From a checkpoint of a small transformer trained on Wikipedia.
Size: 12 layers, width 320, 10 heads of 32, MLP 832 SwiGLU, vocabulary 8192, 19.8M parameters.
Architecture: RMSNorm before each block, untied embeddings.
MLP neurons of a small language model. Each row is named by its layer, matrix (down: output weights) and neuron, and shows model dimensions 80-143. Each number is 200 + 30 x the weight over its row's rms, rounded and kept within 0 to 999. A neuron's up and down rows have the sign that makes its largest values positive.
A block is one neuron, or neurons of one layer that tend to fire together. After each block is what it responds to, as a language model described it from the Wikipedia text at the highest values.

L5.down76,193,199,156,186,226,171,217,228,241,230,198,164,221,205,192,166,234,180,180,157,245,146,198,193,177,188,175,194,210,241,195,230,181,213,212,177,191,217,282,186,221,195,188,236,271,177,197,244,160,210,176,174,200,228,174,222,234,227,203,219,218,181,188,170
L5.down88,200,220,172,219,199,173,190,143,238,176,225,204,211,172,195,173,176,188,174,187,181,230,221,184,188,210,202,220,180,195,201,189,254,170,223,274,185,197,193,203,254,206,208,191,191,160,181,269,172,215,238,188,209,221,226,134,207,219,185,184,217,194,225,208
L5.down343,194,127,155,225,141,162,255,202,197,164,206,199,192,223,216,191,248,172,218,171,158,181,185,221,215,177,189,201,181,230,155,168,248,214,227,237,219,163,149,184,221,209,215,200,248,236,231,168,220,228,246,222,223,206,238,180,215,241,205,131,226,181,209,215
L5.down385,171,174,198,164,157,181,215,229,216,223,211,198,196,114,117,207,144,163,191,161,194,146,200,225,208,226,209,233,154,185,216,221,216,181,229,170,188,266,181,208,164,188,205,233,236,147,175,258,164,243,198,187,155,147,160,185,191,182,167,214,253,223,194,213
L5.down479,172,186,214,243,193,192,255,222,223,177,212,203,277,188,149,211,211,229,182,211,147,186,173,147,233,162,186,246,203,216,215,160,231,193,232,184,228,164,217,235,167,181,242,163,166,181,153,167,143,172,198,198,246,190,204,190,231,177,206,183,173,190,220,211
L5.down486,204,214,212,180,188,248,233,148,218,229,187,210,223,256,150,279,235,190,171,217,241,199,205,218,191,192,265,221,205,228,211,181,223,129,216,216,243,156,148,163,195,213,179,158,167,238,177,178,168,192,154,188,203,205,247,202,239,194,206,237,175,213,186,163
L5.down733,186,164,246,199,172,200,206,142,182,175,201,216,178,251,206,216,203,197,199,190,172,206,212,197,231,196,191,236,237,229,248,196,219,194,229,147,184,177,249,218,138,179,131,216,227,176,188,217,178,222,121,201,221,178,189,185,265,223,207,203,232,205,202,251
L5.down790,165,203,143,224,170,208,200,234,222,181,196,199,197,216,166,230,173,163,190,215,167,235,203,194,180,230,254,225,168,197,183,230,195,199,158,196,232,156,203,207,187,220,205,190,152,186,238,221,256,203,215,189,221,178,227,242,231,224,178,257,203,188,225,237
Ordinal and sequence words, such as first, third, final, last, debut, and suffixed forms like 20th, 4th, 2nd, usually after "the" or "placed", marking rank, century or order; weaker hits on mid-word fragments.

L3.down493,202,184,203,140,222,225,243,241,172,255,202,235,157,212,206,233,239,203,197,191,203,159,214,176,231,164,170,187,200,197,181,223,174,193,204,181,151,143,232,170,217,194,249,186,187,227,132,246,196,185,194,217,172,174,231,243,229,169,162,147,167,195,220,251
Mid-word pieces inside capitalized names or titles (Tu-sc-any, Ti-es, Ti-ll), and separators or numbers in sports scores and tables (4–6, 1-0, Total).

L5.down2,202,195,204,205,230,198,203,225,213,218,199,185,217,236,151,238,202,216,198,239,185,192,186,221,211,232,187,235,119,184,174,263,258,168,193,188,173,217,146,186,169,186,202,158,160,164,191,213,219,238,208,202,215,236,219,165,200,219,270,189,230,192,255,211
L5.down9,197,141,136,165,141,247,178,172,176,215,234,226,217,205,226,203,179,232,172,209,243,211,229,151,165,161,205,245,176,262,249,179,172,218,195,96,191,233,202,221,210,219,193,201,203,226,172,186,243,173,202,200,245,230,215,254,166,221,175,248,201,162,172,215
L5.down48,226,144,152,192,234,232,202,200,144,174,214,213,206,157,212,228,194,165,201,196,177,240,184,208,243,184,207,215,191,217,216,144,186,206,195,236,233,254,210,186,142,220,212,225,183,245,204,251,247,120,138,190,183,192,232,246,150,253,165,204,174,178,199,224
L5.down192,182,187,180,241,179,255,201,178,167,200,238,195,219,168,166,165,191,247,189,239,201,161,203,211,232,227,235,224,202,220,190,165,134,200,157,199,162,201,209,221,244,199,178,208,218,206,267,229,188,124,181,201,255,176,186,182,179,196,214,261,179,190,191,251
L5.down356,190,201,232,257,156,211,231,210,187,190,173,157,201,204,207,208,222,213,208,196,161,209,166,217,212,200,174,197,188,225,169,230,166,223,225,298,207,188,179,222,126,194,154,223,199,219,208,194,208,172,177,189,143,149,264,197,180,277,176,244,245,194,236,268
L5.down513,172,235,206,107,237,194,211,231,152,231,166,215,233,215,216,184,133,172,180,192,212,146,232,191,189,191,185,246,169,205,191,260,265,164,156,155,217,215,260,176,148,184,241,174,231,205,188,194,211,231,167,209,169,202,186,192,225,220,196,218,211,173,183,256
L5.down578,243,182,196,224,255,208,196,225,189,222,175,205,177,217,232,225,243,161,194,183,185,237,211,186,187,191,189,173,172,210,228,247,182,210,248,258,262,235,170,181,156,176,182,219,199,211,221,182,219,168,211,221,177,205,189,207,220,197,205,147,214,186,186,149
L5.down783,212,269,238,233,135,190,178,217,169,222,201,204,184,195,240,214,201,222,178,185,199,222,205,190,220,254,173,201,170,175,229,147,155,184,212,260,194,184,261,266,181,199,170,242,190,248,220,142,173,245,156,248,208,210,176,219,211,190,209,135,217,198,209,178
Commas, "of", "and", semicolons or "born" right after a person's surname, in reviews, credit lists and bios: "Jeffries of", "Davis,", "Watson and".

L8.down24,200,193,227,213,210,211,157,218,244,220,175,179,178,182,206,203,237,172,169,183,224,176,216,249,185,241,202,265,216,169,234,251,205,176,187,171,217,218,215,195,189,150,246,196,177,179,193,218,132,194,282,248,213,174,186,225,229,191,252,160,182,261,178,194
L8.down177,224,160,176,181,179,240,254,190,194,190,251,183,157,208,207,196,237,204,165,226,222,207,219,163,217,250,222,197,228,205,196,198,173,215,223,251,138,232,173,190,197,190,236,180,185,171,204,206,191,185,215,247,193,172,233,187,202,197,197,207,165,206,244,201
L8.down429,148,213,249,193,152,159,175,239,187,231,139,206,218,212,158,220,247,201,177,237,119,239,195,213,215,233,240,163,214,172,168,217,166,166,183,224,202,215,169,201,167,203,240,142,146,206,210,199,231,189,123,124,164,182,197,181,192,236,199,202,192,161,223,223
L8.down437,187,192,150,151,193,236,243,177,232,213,178,202,233,203,187,177,164,193,228,203,186,261,241,193,179,157,240,159,194,225,184,204,259,205,227,221,201,197,226,229,170,257,167,245,181,173,138,218,279,174,237,299,211,193,237,230,185,209,213,123,211,213,199,241
L8.down577,189,181,241,160,250,182,188,229,244,166,216,191,176,192,207,199,178,193,244,246,151,183,200,220,191,163,196,242,193,196,174,167,183,240,201,198,221,220,259,229,205,238,256,217,205,190,159,179,196,194,213,163,205,196,168,204,230,190,222,198,229,167,206,195
L8.down582,174,210,209,170,168,198,205,213,185,180,173,144,247,170,237,271,240,207,191,195,143,190,243,253,187,193,197,217,211,201,173,166,239,175,166,220,209,184,167,193,205,199,179,307,199,233,195,160,173,235,145,174,237,204,215,243,234,221,213,158,197,169,227,212
L8.down631,188,213,236,152,233,153,223,186,238,201,162,169,195,160,198,194,181,180,153,191,211,253,232,183,254,166,223,181,149,235,210,276,154,211,182,198,210,176,218,236,174,189,228,179,206,201,187,243,195,148,210,182,229,204,152,185,188,170,210,129,204,247,230,211
L8.down676,233,204,221,212,156,192,199,219,223,216,197,172,212,148,256,195,175,154,177,184,188,158,222,182,206,184,210,158,215,179,204,211,167,246,192,232,207,236,229,217,209,162,214,235,207,197,257,197,215,238,170,165,160,183,227,222,213,219,259,151,268,230,163,191
The first piece of a word split into several tokens, especially prefix-like pieces such as dis (disaster, disrupt), he (healing), sub and per, plus some ordinary he and the.

L5.down115,148,209,175,207,183,217,128,163,244,154,215,232,253,214,190,174,214,180,207,196,178,217,210,221,168,172,233,197,218,214,238,149,221,243,166,170,171,216,175,164,158,145,229,155,189,236,234,185,164,170,207,160,188,210,181,126,222,276,255,171,186,163,207,177
L5.down210,216,163,182,150,224,213,215,157,256,228,205,164,182,178,181,230,201,224,216,194,143,174,257,191,200,182,93,185,209,202,184,172,223,209,232,221,216,160,182,244,205,252,210,191,196,192,219,208,203,202,214,181,172,203,226,221,199,234,149,188,166,166,215,201
L5.down246,185,174,229,184,194,209,213,185,202,248,165,164,185,228,206,156,240,165,200,219,189,205,188,211,194,198,248,185,165,203,162,244,198,209,228,153,260,190,157,188,188,172,211,161,135,190,192,160,223,209,227,177,216,181,190,229,200,213,172,189,198,171,236,168
L5.down262,185,234,199,164,157,173,172,223,223,270,194,181,151,186,160,227,265,213,136,168,199,118,197,181,149,200,173,201,169,189,232,237,226,159,229,239,148,197,210,184,113,213,234,176,231,185,185,193,187,169,159,217,192,208,194,186,221,233,164,149,197,205,182,214
L5.down300,227,200,198,226,198,203,169,183,127,227,224,248,224,155,204,156,233,175,241,184,210,196,176,191,135,296,217,295,223,209,160,224,163,178,169,239,233,221,168,248,124,205,177,220,173,185,173,178,239,198,193,217,209,215,240,193,235,222,182,251,188,198,201,196
L5.down448,228,247,210,157,140,199,249,211,213,145,253,174,237,194,186,180,225,153,164,182,198,229,226,226,219,210,180,189,166,198,143,196,206,184,186,202,251,266,102,240,172,199,214,191,217,160,209,206,229,211,289,132,236,207,212,226,181,212,191,201,197,212,227,210
L5.down729,224,184,199,211,216,239,164,208,188,257,194,191,216,188,208,190,163,236,218,226,230,198,208,233,222,211,203,211,215,242,206,217,215,158,165,188,113,136,225,209,170,204,164,233,224,189,193,221,184,150,206,233,184,193,219,167,189,153,207,158,235,174,172,203
L5.down808,190,215,183,220,216,175,199,224,164,230,211,242,193,252,173,217,193,159,168,166,201,207,151,213,176,180,257,232,191,234,152,153,189,237,192,231,190,170,184,209,214,223,247,192,180,182,261,204,180,215,153,226,139,185,157,223,178,214,217,296,216,229,175,210
Hyphens linking two words into a compound or paired name, such as Aleppo-based, Nagorno-Karabakh, co-founded; also opening quote marks before a quoted term.

L3.down78,188,177,184,196,226,238,225,137,224,188,238,193,211,245,147,195,219,180,215,220,184,203,204,205,238,254,179,220,189,250,177,238,256,168,146,243,205,176,216,207,147,184,213,130,197,212,158,259,181,237,171,203,214,255,213,165,214,234,205,227,173,202,193,204
Final digits or whole tokens of years, decades and eras in dates, such as 19'33'–2003, 180'7', the early 1980s, Middle Age's'.

L8.down97,210,237,211,167,173,200,192,225,174,274,231,212,255,195,228,181,178,177,189,176,185,209,192,239,198,148,241,221,188,162,222,166,209,188,164,243,205,220,225,229,196,211,236,240,193,193,221,276,231,230,217,234,196,242,227,219,206,247,175,137,244,223,238,179
L8.down128,193,243,174,195,236,138,146,220,130,164,224,235,235,187,246,172,166,183,234,230,128,223,227,235,221,150,242,171,232,187,201,213,179,242,213,224,261,191,219,179,210,193,206,244,213,249,230,198,151,156,238,205,197,202,188,195,173,188,182,183,197,247,216,164
L8.down253,158,221,187,229,218,231,188,219,203,192,216,194,173,176,175,186,159,192,223,183,174,202,191,150,284,228,173,186,200,200,261,218,120,185,202,306,216,191,229,168,168,206,191,205,219,249,263,156,180,228,126,221,182,189,240,172,209,204,164,213,239,176,181,184
L8.down255,206,257,181,191,231,195,230,195,261,198,180,209,236,200,201,164,214,254,217,195,210,201,184,152,132,213,218,208,223,192,196,193,206,194,239,311,235,241,206,154,199,237,225,181,200,181,223,159,120,184,173,234,237,211,178,195,218,241,259,277,173,251,185,180
L8.down332,175,203,185,169,196,153,218,212,212,203,219,197,249,222,165,176,187,158,186,194,237,212,169,211,195,188,192,204,139,237,178,203,135,174,174,236,230,167,220,200,161,223,185,269,229,232,201,161,196,194,153,184,211,242,191,207,140,191,195,192,213,194,169,229
L8.down583,197,168,133,173,242,230,191,253,152,189,154,206,183,226,183,184,196,132,190,230,175,137,233,195,185,201,196,181,159,182,154,208,271,228,186,247,184,253,208,251,158,222,172,184,225,215,197,209,162,135,209,169,227,249,216,244,223,183,158,226,189,187,222,211
L8.down591,165,211,268,189,188,165,225,232,203,184,210,243,225,206,208,262,232,191,241,202,208,169,190,181,148,198,183,193,219,165,190,188,174,179,173,106,149,168,150,225,233,173,207,191,145,219,207,157,212,151,195,104,174,195,227,153,130,178,207,172,213,188,185,230
L8.down798,240,232,227,251,196,178,211,213,182,202,172,192,267,235,173,208,241,189,194,165,193,158,167,174,216,190,174,235,170,231,225,259,208,156,190,181,217,157,199,162,202,183,204,212,202,177,201,192,244,220,230,206,195,166,220,179,198,231,208,144,185,238,213,263
Minute numbers right after a scorer's name in football match lists (Munn 82', Larkin 82'), plus first pieces of split words such as so(ul), Al(va), 17(97).

L8.down10,207,161,129,192,210,216,171,239,195,211,220,198,212,200,182,188,217,223,169,210,224,159,200,178,235,209,176,160,220,234,202,156,221,185,220,275,163,207,165,208,231,209,184,197,245,250,242,183,211,169,221,169,170,211,239,235,198,252,211,209,243,150,243,261
L8.down16,199,168,178,193,191,199,182,194,208,178,164,174,181,185,185,184,217,174,162,233,217,177,209,218,142,199,245,170,204,211,240,203,209,239,188,260,214,196,163,268,118,239,218,197,224,136,195,249,208,227,201,207,128,252,191,175,193,174,184,219,222,225,166,193
L8.down141,165,238,182,217,212,229,201,248,184,168,203,184,128,178,215,213,206,183,205,280,181,206,203,181,130,212,124,195,231,193,216,220,192,226,194,226,137,123,141,177,200,203,193,213,121,148,227,179,224,198,174,194,169,223,208,170,164,226,192,184,201,221,205,243
L8.down252,246,227,194,155,242,153,214,237,189,208,182,215,204,191,160,229,162,238,211,110,221,214,224,164,197,171,177,252,215,140,226,211,254,181,207,235,204,242,208,197,245,190,203,268,196,204,215,245,250,200,191,167,208,201,269,180,192,223,196,138,145,178,169,168
L8.down531,190,230,169,156,199,226,206,220,206,229,213,201,235,194,188,213,158,207,198,153,164,237,238,157,152,204,159,204,163,185,195,205,217,218,191,243,236,228,184,222,208,238,230,201,190,220,163,212,219,188,216,238,218,219,253,163,213,247,165,156,248,194,199,231
L8.down627,267,207,197,151,174,218,231,213,198,193,222,191,176,197,179,206,226,222,199,169,215,242,215,207,127,184,144,209,165,203,155,155,166,216,190,189,168,195,171,202,258,226,228,183,182,204,197,170,264,230,182,176,186,232,198,141,216,160,203,201,247,185,219,221
L8.down708,197,249,196,171,207,163,185,226,212,230,205,185,212,232,195,179,188,223,174,217,212,166,228,204,189,187,210,181,191,248,227,294,144,124,128,248,234,227,170,231,152,230,189,186,196,194,215,240,180,174,219,237,216,184,175,157,258,182,265,184,187,171,268,182
L8.down741,217,210,183,193,163,221,177,146,187,222,192,194,168,195,173,230,203,184,250,173,163,253,186,166,171,190,139,219,229,162,161,239,183,207,155,230,146,213,250,177,157,179,168,204,152,171,158,185,236,238,187,161,223,224,199,195,200,216,149,144,184,226,256,227
Commas opening an inserted phrase or clause right after a conjunction or verb, as in "and, in fact," "that, should," "which, like"; sometimes not, such.

L8.down53,167,221,183,218,181,200,230,204,237,138,186,162,225,232,232,192,186,179,190,200,182,229,214,207,201,223,170,203,190,212,181,182,213,207,227,308,202,173,187,165,151,193,187,179,266,220,176,198,154,168,176,219,224,220,170,178,212,173,179,190,160,203,207,230
L8.down106,215,183,200,227,253,164,226,168,245,258,259,229,206,230,212,210,179,226,225,208,239,206,251,192,210,275,247,208,198,219,149,200,158,222,173,188,140,167,192,216,192,184,182,194,168,190,208,199,175,232,217,244,135,199,222,183,227,158,166,202,229,163,220,213
L8.down109,177,190,212,227,207,273,161,223,233,214,212,186,166,200,227,178,191,221,188,160,237,239,245,204,208,187,159,179,185,221,202,242,139,190,254,243,217,212,216,244,165,150,123,184,232,275,184,182,155,214,226,205,171,242,198,123,204,194,216,267,288,223,244,215
L8.down323,215,231,238,128,210,158,172,234,250,206,211,251,191,193,209,210,207,237,239,184,204,242,213,161,197,211,258,198,227,245,168,225,204,163,175,252,198,245,179,196,221,192,206,163,176,226,252,192,218,274,177,231,216,205,143,166,191,184,236,257,244,171,232,213
L8.down382,181,231,230,205,185,198,191,217,212,177,210,246,200,150,187,189,229,199,203,148,245,229,205,143,201,216,212,207,192,186,204,234,197,225,155,253,223,186,245,176,244,196,188,256,212,197,206,183,175,189,154,206,193,228,185,233,186,130,235,200,201,216,187,140
L8.down489,203,243,220,183,174,159,228,251,259,205,227,168,211,209,151,200,209,198,190,161,153,237,211,260,178,230,214,203,230,196,185,240,214,172,162,199,202,178,250,160,181,165,215,204,173,207,197,208,206,209,161,214,188,176,177,238,180,206,189,245,198,198,235,194
L8.down576,201,209,242,205,195,228,220,192,183,185,172,150,202,236,212,206,128,142,193,231,180,193,196,183,173,207,221,151,194,158,185,207,218,204,194,102,211,235,190,216,226,196,209,229,151,258,205,200,216,201,249,161,167,192,277,214,169,158,190,230,184,148,162,179
L8.down780,225,190,210,200,169,181,237,158,186,222,235,187,201,221,245,159,253,193,185,253,190,238,206,217,220,212,227,256,174,203,176,184,142,254,227,215,209,206,149,181,193,146,173,217,189,258,166,172,192,234,184,163,258,138,170,199,191,202,232,183,217,168,202,161
Years, decades and century ordinals naming a time period, especially after early/late/mid, e.g. early 20th century, late 17th, 1905 season.

L3.down694,194,210,217,158,179,207,191,158,193,220,149,205,181,171,172,204,238,174,210,207,241,182,212,222,197,218,223,162,205,207,231,213,177,200,210,193,189,262,177,184,232,226,209,195,272,198,155,192,232,160,197,165,199,205,168,224,205,201,257,124,189,199,174,179
Hyphens or en dashes joining two words inside a compound or name, such as Petropavlovsk-Kamchatsky, win-loss, ship-owner; also mid-word pieces of names (Kounalakis, WrestleMania).

L3.down801,228,188,186,207,256,208,208,171,217,225,159,197,178,184,166,227,186,214,212,188,211,205,241,170,180,199,163,170,186,216,165,192,156,175,220,29,246,232,164,132,217,199,238,204,222,188,176,204,160,204,188,168,192,205,201,218,219,181,178,185,134,167,204,203
Commas, slashes and open parentheses splitting a phrase, especially right after "and", as in "and/or" and "and, in fact", plus list and header commas.

L8.down29,222,158,226,221,224,162,185,182,208,182,198,213,166,238,243,189,208,226,211,265,183,162,246,199,204,162,164,127,156,201,160,222,229,184,252,232,199,223,142,216,207,213,176,224,201,280,184,149,204,275,256,253,149,197,235,192,244,195,225,153,237,173,183,176
L8.down34,185,216,211,208,242,224,182,182,162,261,198,156,188,226,185,206,226,247,204,190,218,225,194,170,219,202,172,190,218,177,191,190,225,137,217,278,226,173,179,184,197,178,192,161,189,207,199,187,120,153,195,178,154,142,194,206,225,279,210,190,199,199,136,203
L8.down408,246,179,195,223,208,202,248,231,216,213,169,180,160,238,174,276,182,182,170,207,173,190,210,182,155,185,185,177,224,168,176,207,192,172,168,187,220,197,239,161,180,145,215,284,223,204,171,219,152,193,191,164,167,253,197,220,185,224,181,108,210,175,203,216
L8.down422,259,162,204,190,176,185,157,223,234,188,198,257,188,179,177,227,228,171,132,157,241,234,191,200,219,140,211,241,214,196,133,229,213,247,238,282,193,180,183,189,215,224,185,189,174,237,201,170,200,179,166,175,190,199,218,160,187,246,157,151,226,189,235,188
L8.down642,146,187,212,159,195,117,246,171,266,250,206,214,168,182,177,171,167,194,235,230,187,201,183,220,232,182,232,199,259,181,176,187,162,206,247,253,215,188,166,246,225,169,215,175,181,173,261,229,214,207,160,138,132,188,199,187,213,186,196,194,191,177,181,215
L8.down693,236,153,162,142,226,218,221,195,180,173,207,187,207,173,182,247,157,178,232,209,206,193,221,180,199,145,198,218,214,216,192,153,180,212,199,339,171,197,202,231,164,192,226,204,200,241,188,157,205,143,232,207,200,215,202,211,225,193,201,227,217,144,167,231
L8.down739,156,229,202,185,170,189,175,205,212,200,196,248,174,197,201,193,170,204,175,175,214,213,205,193,204,157,188,222,191,129,210,220,234,171,175,302,180,137,201,186,230,218,189,224,208,248,160,180,259,200,215,204,158,222,222,165,176,196,207,192,226,191,200,231
L8.down742,219,208,230,215,168,151,223,197,183,228,225,167,238,213,157,227,138,243,181,221,185,201,224,180,169,182,182,253,233,196,245,163,218,176,210,138,230,235,225,176,210,199,174,250,189,205,195,162,194,161,172,200,209,236,196,167,244,191,220,213,210,155,154,211
Hyphens joining compound words, such as labour-intensive, search-and-rescue and play-offs, plus word-start pieces like re, short and susp that await completion.